From a checkpoint of a small transformer trained on Wikipedia: 6 heads of 64, 398M tokens.
MLP neurons of a small language model. Each row is named by its layer, matrix (down: output weights) and neuron, and shows model dimensions 256-351. Each number is 128 + 32 x the weight over its row's rms, rounded and kept within 0 to 255. Numbers have three digits each.
A block is one neuron, or neurons of one layer that tend to fire together. Before each block is what it responds to, as a language model described it from the Wikipedia text at the highest values.

Responds to: Mostly "the" right after a preposition in historical or political prose, before a named event, body or period, as in "in the senate", "to the Serbo-Bulgar"; sometimes "New" or "York" in place names.
L10.down1059:109099129084083144139157130147105115142079111116119116120127168165102093133131147143096141137131163154170102130152090121104169080103147128089130127133167109108136137094098165094123134200073126137153126139167113147151127072130127088126168153183101073167153102153101113123129061073136136087
L10.down1105:113179163112113166123142177133140050093129133092163104122101022085113150060070130083173150132098115116142090168133089096163148092150157161110167121107129046162164084162165145118150183136135120134095168171156129123093177143117146130140105074145098116162114148097025111123111073119167087091
L10.down1476:141143129073188130135093180118098181107098115152170119124083119087098117126143166100141172173131134158097127078167114139082119135161074168143149158141090110075154145130151127141159080164134155175120151158128059162105129144072169123173180121159114129163098120139079093112119107099151081096
L10.down1543:136104104133060113121115154084142113132185110127121176158079129132110127152135135106108142086053107131119123121166154105123155108196098104123151137141139088144132101137141101117118131124144098141127118063081094176052165137195129150146144151077072153151093120145145076105141134132121087084
L10.down2291:114119099150139167130128109104141130185112152151138126104121073096067160136043139142162163169064076141155163140157138110132102169148146186121094148134135152106131198141074124164092134146065091081146165066083169126154154121118129166176132155080122134184081136059109089089070098147129114127
L10.down2373:135178109129161132170088151115131173187146087154143186065144132104108138154116161152152151129152088090173127136092129105153107108136113179136118132129138123113107154139136069122117116107147088101074133154200145095105155152136123148114147183099145065140169130168175107140129189152120088018
L10.down2399:116170103142151125129119124123175110128101125066142149078120193116115188145158157068142088117096099164073075094129131048100117102097091158124100140160143117110147146111181124077115112108144135110120125165160092085079084119137086149117129108160156093172175116108177107104118109200114134164
L10.down2514:111173166082111082088104108163107128133131106127110140153113091127138092117153120121114138094134129159153101124121074122117158070164140116126155157088139131091091133141201169122102164128149128110063171113146111146095125083127157113117135170133091113122061094147136119152104076123110155090

Responds to: Non-initial word pieces that finish proper names, such as surnames, places and Latin genus names, often in lists and tables: Spe-ke, Ather-stone, Alop-ias.
L7.down256:113151101082174107070088102146196112125116128137148152165207129136103172171136091153050125113170125153126102129145105066128093102130133078168073104109163122067115181083124099117125128145095101165161057096090164125165083078131165131018140088117075063117109095156121131166141099138117171145
L7.down494:165113084151095137124111156147107085231104076101131139124079062131092159125120060109120109051157086103163144145136141125084124139122074139139111102096173091120135111166127144152080117112116079110116101156104115043159161136136124110196150076116147088118129182156118098120104135157054105091
L7.down2632:157172140161083173092081101175168051155069139140121107121135049098103198133156081139104173122127132098140135101136149127126161076122066184139164131132125166061105183121112112129067069153148119131140100124090154162163085067091054046130143078077121142102076136155105044140163120182102091126
L7.down3018:094160110126125166083095117070174136122140191125184112090127112165081121189136121195145114135151140095149188154151157134119122124132147151109153133096122112112151174094132066162169150102144084161120086116114163122120069161127131148128192147108133093091092087170136090113187125060173145104

Responds to: Final word-piece that completes a person's name, usually the surname, in prose and tables, such as Re-agan, McGow-an, O'Conn-or.
L5.down415:147148138140113103107136153147156130118150144113103150058120149095134137118111154106178133134149136120121134162067132165067133093144103158182043114128082119085144233124089136099185154107140086159109161146127101144146134119135105159132146123081136061165115139108114060161112146101090148159
L5.down673:139122131115154104112138185147113152094102139098143160106143058176132149110122153125152105072081072116153099195109132190101098053121089132122121111117141171050138170174092151187149113159082101141149108119166091141148185091089089144134108155141143129170111123116149110137083145070045146088

Responds to: The word "in", often sentence-initial before years or dates ("In 2012", "in 2007"), plus word-initial In- pieces (Into, Inaugural, Intern) and occasionally titles like Admiral or Coach.
L5.down647:106113210152099109086137127145189132092163142124155115143111144181161124136124076149127126088153125119168155115147149098095154096086174068173089140181107165197159137142121068145107105086146094183105112098105116175137166174112085127117103091112133118120153116152116148107142076173101125095
L5.down3020:209123101129042167084135127211142167163121105102143079086117121082100109138197114147119151175158113118186156152082124092126170102104095136109120132166094109126084126148072089114157128098123131116096186083092110132166168095140142085108081187131119098112174174123092140079156148219112128089

Responds to: Opening quotation marks after verbs or colons that introduce a quote (said, argues that:), closing == of section headings, and paragraph-ending line breaks before headings.
L5.down1189:108149119154097175110057121137110101115127094211118113165159067169137095089158149094114104119111159106133086099104112103121106138130106069115101110133143108120134139133145177065172141131122159122123156115128135074105110135166131205125178143112101143141125201085122155169127135170118145154
L5.down2333:186182166112079104105148117170137089104102097110156140170159109189080186154102176092102117145100130088150138126185144197150135144077111110167097113109093135106107117107186103061180121146156120135150164118121097096161087182153150122144126114144190132138136152169143158111094090112112173093

Responds to: Final word pieces that complete a proper name (usually a surname, sometimes a place) already mentioned earlier in the text, e.g. Coch-ran, Glad-stone, Os-borne.
L10.down28:138137158151123128139137120147189143138119143137114127151105135119122159188101120219122126145146193097085070111140114187135183203107175158101028100122135124125110103078095064087109075107081139109104147135139106141137142151165139109116151117159065090136102124161094126077197083116125093163
L10.down101:113117099126100144124156151123116145063116131160108106150127076125108089133149113104082149108135134077135143190121108191089056183100078129129099132164137137103095109112109110080172130085058136113076111050148137117084165138245112163082088144154101111138119138124154129103088093157105106112
L10.down169:177117173155075117097115084146119139140137107194159093118095071128108104238118138110080066106072169134187143094135149158173161125078086118141117148127086123097109126088159084100132120119112132114138129131100100171162165114168113081130135122123168166119104110115124179162168115082158108127
L10.down286:146130178149105112153126080107128151113163104079090099115118185132124113129120124198143115137107146184151143106162139154156126102087123117157110066125124116141145168122117115175118104173095208121122101086135179066136126104120109086124107078136179171140073085089198157159125125129149138109
L10.down328:036146111151060137162160142080122161077126110129140118086098144147186146123062058148159118128158128122138162133139091120082115139186146108150169109060119144116100139085098193096157136089115145156127168150108084134143158155163120162115082089141064220118102090141137172190079146128106143099
L10.down1169:190101173175119147133138121124153138135112158142076123093117102050046118153103168075147073143116093127165059118116125121130136123117064185193162155145102119122104193135083120166157088109103106039138187144139148110105196131133086139126110119113129090146116137166142082126138132148099099137
L10.down2788:114149184140166113094146098098101188160181072073160149155106132154065178157115120112184100139087169195134079152136115068104118053100110188104093149183121134154145143179092138136135131124133140081094123120119092096183152113105111100150157012096179154166048124136147104086115159123155153102
L10.down2798:114156075127045160127172184153130125099084071222137103123205115153143116133126196181085093121137157130157125078161140171086087130136064144106078166147136153137140179090104122151105115155188155136162128109136121177157083105112148114131086143179170076096169100106143127141112104159123122084

Responds to: Final piece of a multi-token proper name or title, usually an article's subject restated in its opening sentence, e.g. Neverl-ake, Desroches Airport, Interstate 395.
L10.down276:083139153155154140091113106165126117079120191154146157121119098152207113116161162108183126162168110169079155135126112141099119134097140164115141163160111120135164137160135156098136134114100167122158135092071098098123103139083161143106168103088115089111112146102080133072112129097160156129
L10.down289:164170148126129195105130121145101121138173155133098105133124123137086136085098105144143128144165139116207122147113163181129076164045151156162136164082086177162140158125144110082170121098136139120171149155222135109166141133109159171112175078087139113138114151155152101179110129115110116137
L10.down1222:130194134164142137147140077063126070164098130179122149106121164111166123114140112179143086120160136111137160127094084114168120171140105148102113114108134123125136109085132184163090111116125139124076106162098099105107184128084124141143101107136148108170176130157170098126115192135088184128
L10.down1323:076101125144112074136078136142109058155105138110123122147138119131097111102090097134140188128139170083148134110107116096142140105139128108093121122108125098163173137107210091119178148124095083127086082134160082098150145102119150131126098134147115123138191131131106162100104132191143118125
L10.down1788:124110106059161120175154099133054149162125114113154116130121111130109147093063149156095143115126104111116160081161116129156103123117125127146129156070115167142115099108113126104169131105032181102093088140114113105100149125104153140153137183121071140077159099148148146126102110143090118103
L10.down2049:106107113077155116130116136115157186085138192110149099106140121144169134123117153087162078169150193145113173097099135255167193165112168138115106151155146181129146107147104151124170161122112093140168134103116160124173077157145186114174115079142085131143120133139104158148157141140109146104
L10.down2297:143096145192136145193138115136128132199134147194104124136114112115130146110111100140126085119149109159110086124138155085060126077153152127162103095146125153103164145133117067097129119111060020171156099206115104136177139120072084161135118112169128126138101111112079157131176124128141152089
L10.down2826:126104131162128119159122118093182098144147096156109115099139088133093173216053050120151163126164135143115125142093160127104128120083113133188052119104084148139135133071112095144142153203129133160174095096122131084106183139127143156155143082136132110143065173153168120134190100093107121098

Responds to: Non-initial subword pieces inside proper names of places, people, venues or publications, such as Dist-orted, Bogn-or, Med-ford, Bur-ton.
L7.down85:113139102165113118104090110126122144088177101127127130125096173091135120102106121111141154129149126180144091145145132202107124211136070117122157172132053094144127165117136141099168178099145129158114166135150166165130217148133100148129096157172142161114158119187123117161141138137152196098
L7.down561:147134071079088144069136087129120069101072101085142156126080099088087179138148119092181092159141067116120135217143131136113158100123147104097157128083117126121129156113141120225187168126182108110132123124132093156147117107157168203113182134209044094112148135157091182153122087094140123202
L7.down1081:156101209085138124151103122155157073131044126146124087147110104126113131143099160159108122135178149134121194158137115066167083098146151159126108146156172108129139107134144193154112119067177130111176118110167129127073133106126148048101139139125136149094150055115105130142122137076203182139
L7.down2525:151141114133097132123179150125082140153122088073161169102136173137115118158113123121194122079115081084127099134118090148116118156105092099126149073107143095118180173143110138119160145178105174185117105109113095137206155180073113143184102138087124119175087125123108129083142118131096129130

Responds to: Closing punctuation ending a quoted title or name, mostly the close quote after song or work titles like "Suspicious Minds", and closing parentheses in tables and lists.
L10.down372:108116105135108154131198105162204143094152123205142089117122168102144125150147175106119154121127034091089175103140111157083148140112127091155075103089118107112064124158169090138080137168120156101176154132103137132161080133079124116170184136088158174143171144117150125119134103048112060134
L10.down647:117107163140115074137132136121077148131143108141123185173165111169120147109161162080122146132131156141104141144093151179158128096133119135131147088117090166129153138126134157145126099183142153196196109162157158128162084183115152142106111139085202139123090154167127126090109148133161099144
L10.down666:101180167135129132138122073145181113123184152114129154119127118138161207169118077106148117095112162046090124105170134081089095174144050160084100102137110109148106138119117147172177127115144165124190131109129113104190125084144133110143129177107164182160094182128136135182138172157118117175
L10.down1557:144171113128152124160207058120167126139145111088156168152081076126183123150089133123149148100163114081102130139168151087085119046114136183109173130112140122164129134132124113177166148115096185165114098182175124125174104128118098164152093141136147086208188120111151116142100064154141109101
L10.down1873:146119162097174159077169116144169101087149166104159136164052103121141117093078128133098113106159168070170099019076146091132090162189109118112079049096129119105124146166139098107084097096048075089142146119126085101151119120161115093199126129090118127105151135138092078166125125078103170070
L10.down2024:216135103138134142153095094099075155160149087134122109090113146092076145088124138148130163150125095122147186085167136075065136125122135139161158163136124181103091064098157064149070160126122178129109099118116084133088104069126095127177099130122077148144137135104113136101102138081135189125
L10.down2140:126125079111100129099144137156141128105135151100107182141121114109143094091172115148112154141098082109115113188168185116130188217091132096140092133080128195131188149118103129112117168124118126178111116085076067169175065134094125107168135123115077122140153126139186185091122122045117118137
L10.down2487:130123146129074109118116104099157127163130131074117110142170097146131155148112103166140134115096118160104133134130074099084137214167168131163107124167191106107159127163087096108107147173098155153138134099072050197124123172111178162159133122115165098135140096160105149113145092105152116160

Responds to: Pieces of people's surnames, often the first letter starting a new paragraph or a later piece, e.g. Hierath, Valverde, Sellers.
L7.down1288:081150067149175143145139198092090156070166105114096153091170090161089104131173168116121088102076157100113129116051121232107108127111088152111082062115152153125093118121141156178125147141097152115160151140090138107087130134118084136136145137143130044168170095133129176152138123100123085140
L7.down1540:132109138151149172100174121152183120184166157128097141090138139112090158141088092121152129169162138108102124100146138210095181093103127100135117128118157132070165206116069130102172111110108120133136172100108112124112123133112066140080102108096133135145082133175157040155092185170094164152
L7.down2257:098159077120154133110130171176097113146178107124093146121104112104109104079157167142160148109117117096096107144136110208127090114120054139138100095122113105117147128150143099221112200150117150136133168122118135138143154098187070158112156094172114100169099072140123141135101157072127104155
L7.down3004:085111133147152165064115112084152140124147152126129169141194140133162121130161144128190117064140091127173113102129110148111157125131086167153089102148155152132178184141200139214128195140126131147133164127176121104130120125080036181119142111148120170168129120121076160131114198122045111111

Responds to: Final subword pieces that finish a split surname, mostly of people in cast lists, rosters and citations, such as Pitt-man, Stim-son, Kend-all; occasionally place names or ordinary words.
L5.down1782:116145146142069146120115159098157126131197159074142135113149106149121109100142117095189124120145136099068047097143071094163159135077056142118114133105104069083105189123186143107101124162133150163145157142142104169134136135104143159134086106181088108142064117178114055112184154154107105140
L5.down2362:083115099158136096083083089141134165154224154130169099128164126149111138114155146142163071148139133112193074076107137221085095159126114152122077117127149097075136092097103112137114130130143181142182116082144111145136157154154109126162124141113160135122094112134146090176154195085097120114

Responds to: Final word or word piece that completes a multi-word proper name, especially organizations, ministries, awards and titles, such as Tour-ism, Human-ities, Photographic Education.
L5.down1372:128056163145110171111149092163219108071140185143158069150152133149091122102194084121143201107139122095086159148175142165163182148102138118130074140098137180076142148081116176127177157087121147123112131179141151144180145163151186114179107114042136091090128128171182094121099172116060154129
L5.down1665:059117134143134118137149124194098127140173113137125086101129193129178145081149069068126130115170115112121078100213131135139152129114102122119125086186113119125113130055132101139072154141075136087143128209156125100127161155120117178123118133109095099125171135114094085070156160129142037185

Responds to: Final word piece of a person's (mostly) surname when it opens a sentence as subject in biographies, e.g. Coch-ran, Fas-ano, Che-ung; also He/She.
L10.down430:071139195156154181144106109155132156123198125110123124142105123102077107156073090096136119114116074149128152208180073131105083137077081157131123156129128112147150105154151128093137189084080093106132104100148078124140129143125122140088119145124080142141090083104137118153090147122090056141
L10.down680:091184143083139133175100121128148150124130131102149177118148165113088189153092089126153082109099122143107169151101082073157181067139102155074137131121121151171117199120103105090130146178145091149104135095105093146134089089096114179063104136129091134169147068131113145170097156160122119049
L10.down776:105116118129112116078095181134106140141150156099194131148129167095154158138097083038146111169105046110114127109144055118139112131135091137102099103114087174088095135112143100194127106111087164188103086125151126145163105079093150151191121126115124105148161188128126162142104145115111121084
L10.down1219:178104099146138110126136119163137135187129127164124198146135145062078190133099112072139096119121146100143119134097098080161160160127118124173104165115136125169174118090094147135148141188091071142168083097169121120107126164056188177127125130146132185110098133181195185117118119092100115169
L10.down1650:086142128107139137122146148087141167128106104134098167111093162105172186137130077171136092108135117149130081146151072199148192030155103161093170151159180116097140142141170101156112100117110139127086098122128075127165155085126090149123156100138134144103109062105129088090112144138084177056
L10.down2060:110153137137089203197136105108125155098118131143095155114100160066093166172087087088148079126136132101176151106136099254160125125089121162130094138108147109109198142100123164102116121120109122091142086127112077133129146156123160130160118116119117155126083092167123129150107143109085146138
L10.down2470:166115145123077137118120056088110116117127151141125137136093140089058146169124088131127145120169131162136161108125143126138151052084118157127108225195160128117148147130139106122136169131075094106082135153070131075118110121110124116102171151176084147102162117131166150119120150170162142147
L10.down2483:154136128086136131160164147119100148134195092169180121104089102099061115126130119152133145124090110107143130135146118142067064121119096137151132180131104064150189087124141196073135194089134156106159078130078132192090123135061163111182136127069159143136070161105088125144116145098139146136

Responds to: Commas, dashes and parentheses that close a mid-sentence appositive or aside (Kheiralla, / nucleus, / Cockburn Road —), plus periods after initials or abbreviations.
L7.down387:194149115063146104152107131155159184104122105116182125103124131138163138108119111144131140128156162132127184140190150121186175142127100125156085156204132165153105201095091106164152180122101110176200183162146092099119080182114170201132118112098126128159102113154182123085101152109116193099
L7.down1391:133114170126086124156138102159132122172112171131125168075116102098126139137150119066150135078118084136134140105121107179147199141116104165146073140122108142158083123106025067122081148140123101158087133124042167124157109116099117105153101149110155087133172121130075181083182113118133097163
L7.down1707:124102177070157120117076086107092112146141130070152145110137221121123136094079072117173160122127102145106155136143158193171089137122142142133098187121144140083109118118143132166168091184165220149103089175127115121109084120102134162100108103109180094121145130146138126138141119138124153115
L7.down2003:095180104091129126117123159143111093132128158082105111147114203071100128176107171101133143118113152134169110137148088186140123166112090178128155145094190144136101104123084165097162086162161089131175127169131091094130136138074139198156112055122116128148154136154190146129163149120146151080

Responds to: The word "the" (also "The"), mostly mid-sentence after prepositions, commas or copulas, as in "is the final station", "for the manager".
L5.down1461:136124114128173114117125153193139136187130157130120168159150121098056120148106055150128110108158118114145101155122135066118187070117138155132082133129130084164111132087131138154152122147099128134106168151165135115071127172031150143105181149149101103159114109122109152146112100133106117101
L5.down2916:110170128080066149146077133158138152115119159138104088122185101133066140145125143233117114143105126145139131124143104111107094102125118074158145164166079128123086167112083179132111160127121054142151164144144172124105102188082131165131174116151143133169125117150144128131135158169101154128

Responds to: The token "in" (or "In"), mostly the preposition before the, dates or places, also as the prefix in inexpensive and inactivity.
L10.down78:117125067125100106117073195135105124172108069099162126086060161078094105161142138151137132134147173081166087176124115179059166151086103182067167121109060124199157139175196071063095108165175123127104135139108075162133145149173109101111179186152124131156165120116119121135135146186074110158
L10.down258:104124113141168149146180120124151178127147140107155126039128178112126137156166100164148085155074126132116151144096136054142117124168123158149176113149160051167139095162143138158217119146137095100158123151115105147182174099096160113070108158130102118108116102111059138125109061155114095120
L10.down1013:067121078112093098151131116195135131110078221095166070118145165140114132171160093104127139131121146137151120157129122116127116125121099151142170157140163134195139112204141150110156129113151081127123092135123076095156129106168088173086098067127080110184185169142144160119129096147111140175
L10.down1641:128077119113102129141106137129091061106198100114072154109099102085125145137101158123103142158156101143134098141102155012124126087125126117149180095086171009151114140075126086180205125129095141156092117149096099112073163126124127121152151104155115116133145159118083111157157146147142069129
L10.down1736:119141186077204146137131090124084179146130147084152108084123176174166130097109133140119095116160146092155113101131121126116102105160201088090118203146131131167128114078141164094138109152102098110133168082148153080035092144139098153115119150118151149156130092134123146098181131189096136147
L10.down1991:114124109131067086118108146083149138105140120093175114120155146145138120140061083170128133097064170100152159103136122140156168088153114093153131095107112120132138099139121095119184167098146086110066109140122118162135094075094084064108073119126080086087100097150091075094184153113134097129
L10.down2139:090097082158067120123156134138116138103137072066134167132098134154111132106121139131098200131118116030140175131123099133169152082066179132156192147127090120142171092127158122169065119115162113104200123118084159196093148089107140142139119170151166096090144121139097091120093104124172159091
L10.down2149:119156073117107107097109163195140114122103110080159126075159162186148167163084142143156087112113078187127099065116142152088113153105093119083089117120105104117119133137115133108106109152211099129085130128165080161170139146121133151134108117121186117127163119095088122141143164163131120114

Responds to: The word "in", often opening a phrase after a comma or "and" (in addition, in the hospital), plus In- word starts and occasionally "by"/"for".
L7.down733:121103143193189147099133148102156125176184133121169100100142079176118158098124116157184103103113136127129120148072073126124168068087105148142116137165122143123156146101060129132149117187116183160132112129103125174108170122090126121135104133131083116119112145126125105062086128116145151160
L7.down1324:161121136127132147108095143142065148172144138116113138087075130111166173145100148129183113122086089147114101148101111104086149144086120097105126193163074163115068141136115109095108084121147200180104142170068072123134185103109087147093216130073126141117138098128134156145174173136130104098
L7.down2045:168125153105101134078153141169110163120141173088137106079168131117145160103093174140111131104158143176057147146102130145107130143085170103111132117155177080163093124143144137106118118160108076091144124155085066158066098149098147165126171203135153147108173128108107110121134107160125157151
L7.down2589:147118116145109165124129121144139185186100127106132114143165146090175109096128112147132143116117148123183178094156150166105136095171149142115112137239149104158145127146142125133118191099161122099103119106200102173147133141172112098153060103122172103089099113111114116146154087135165121149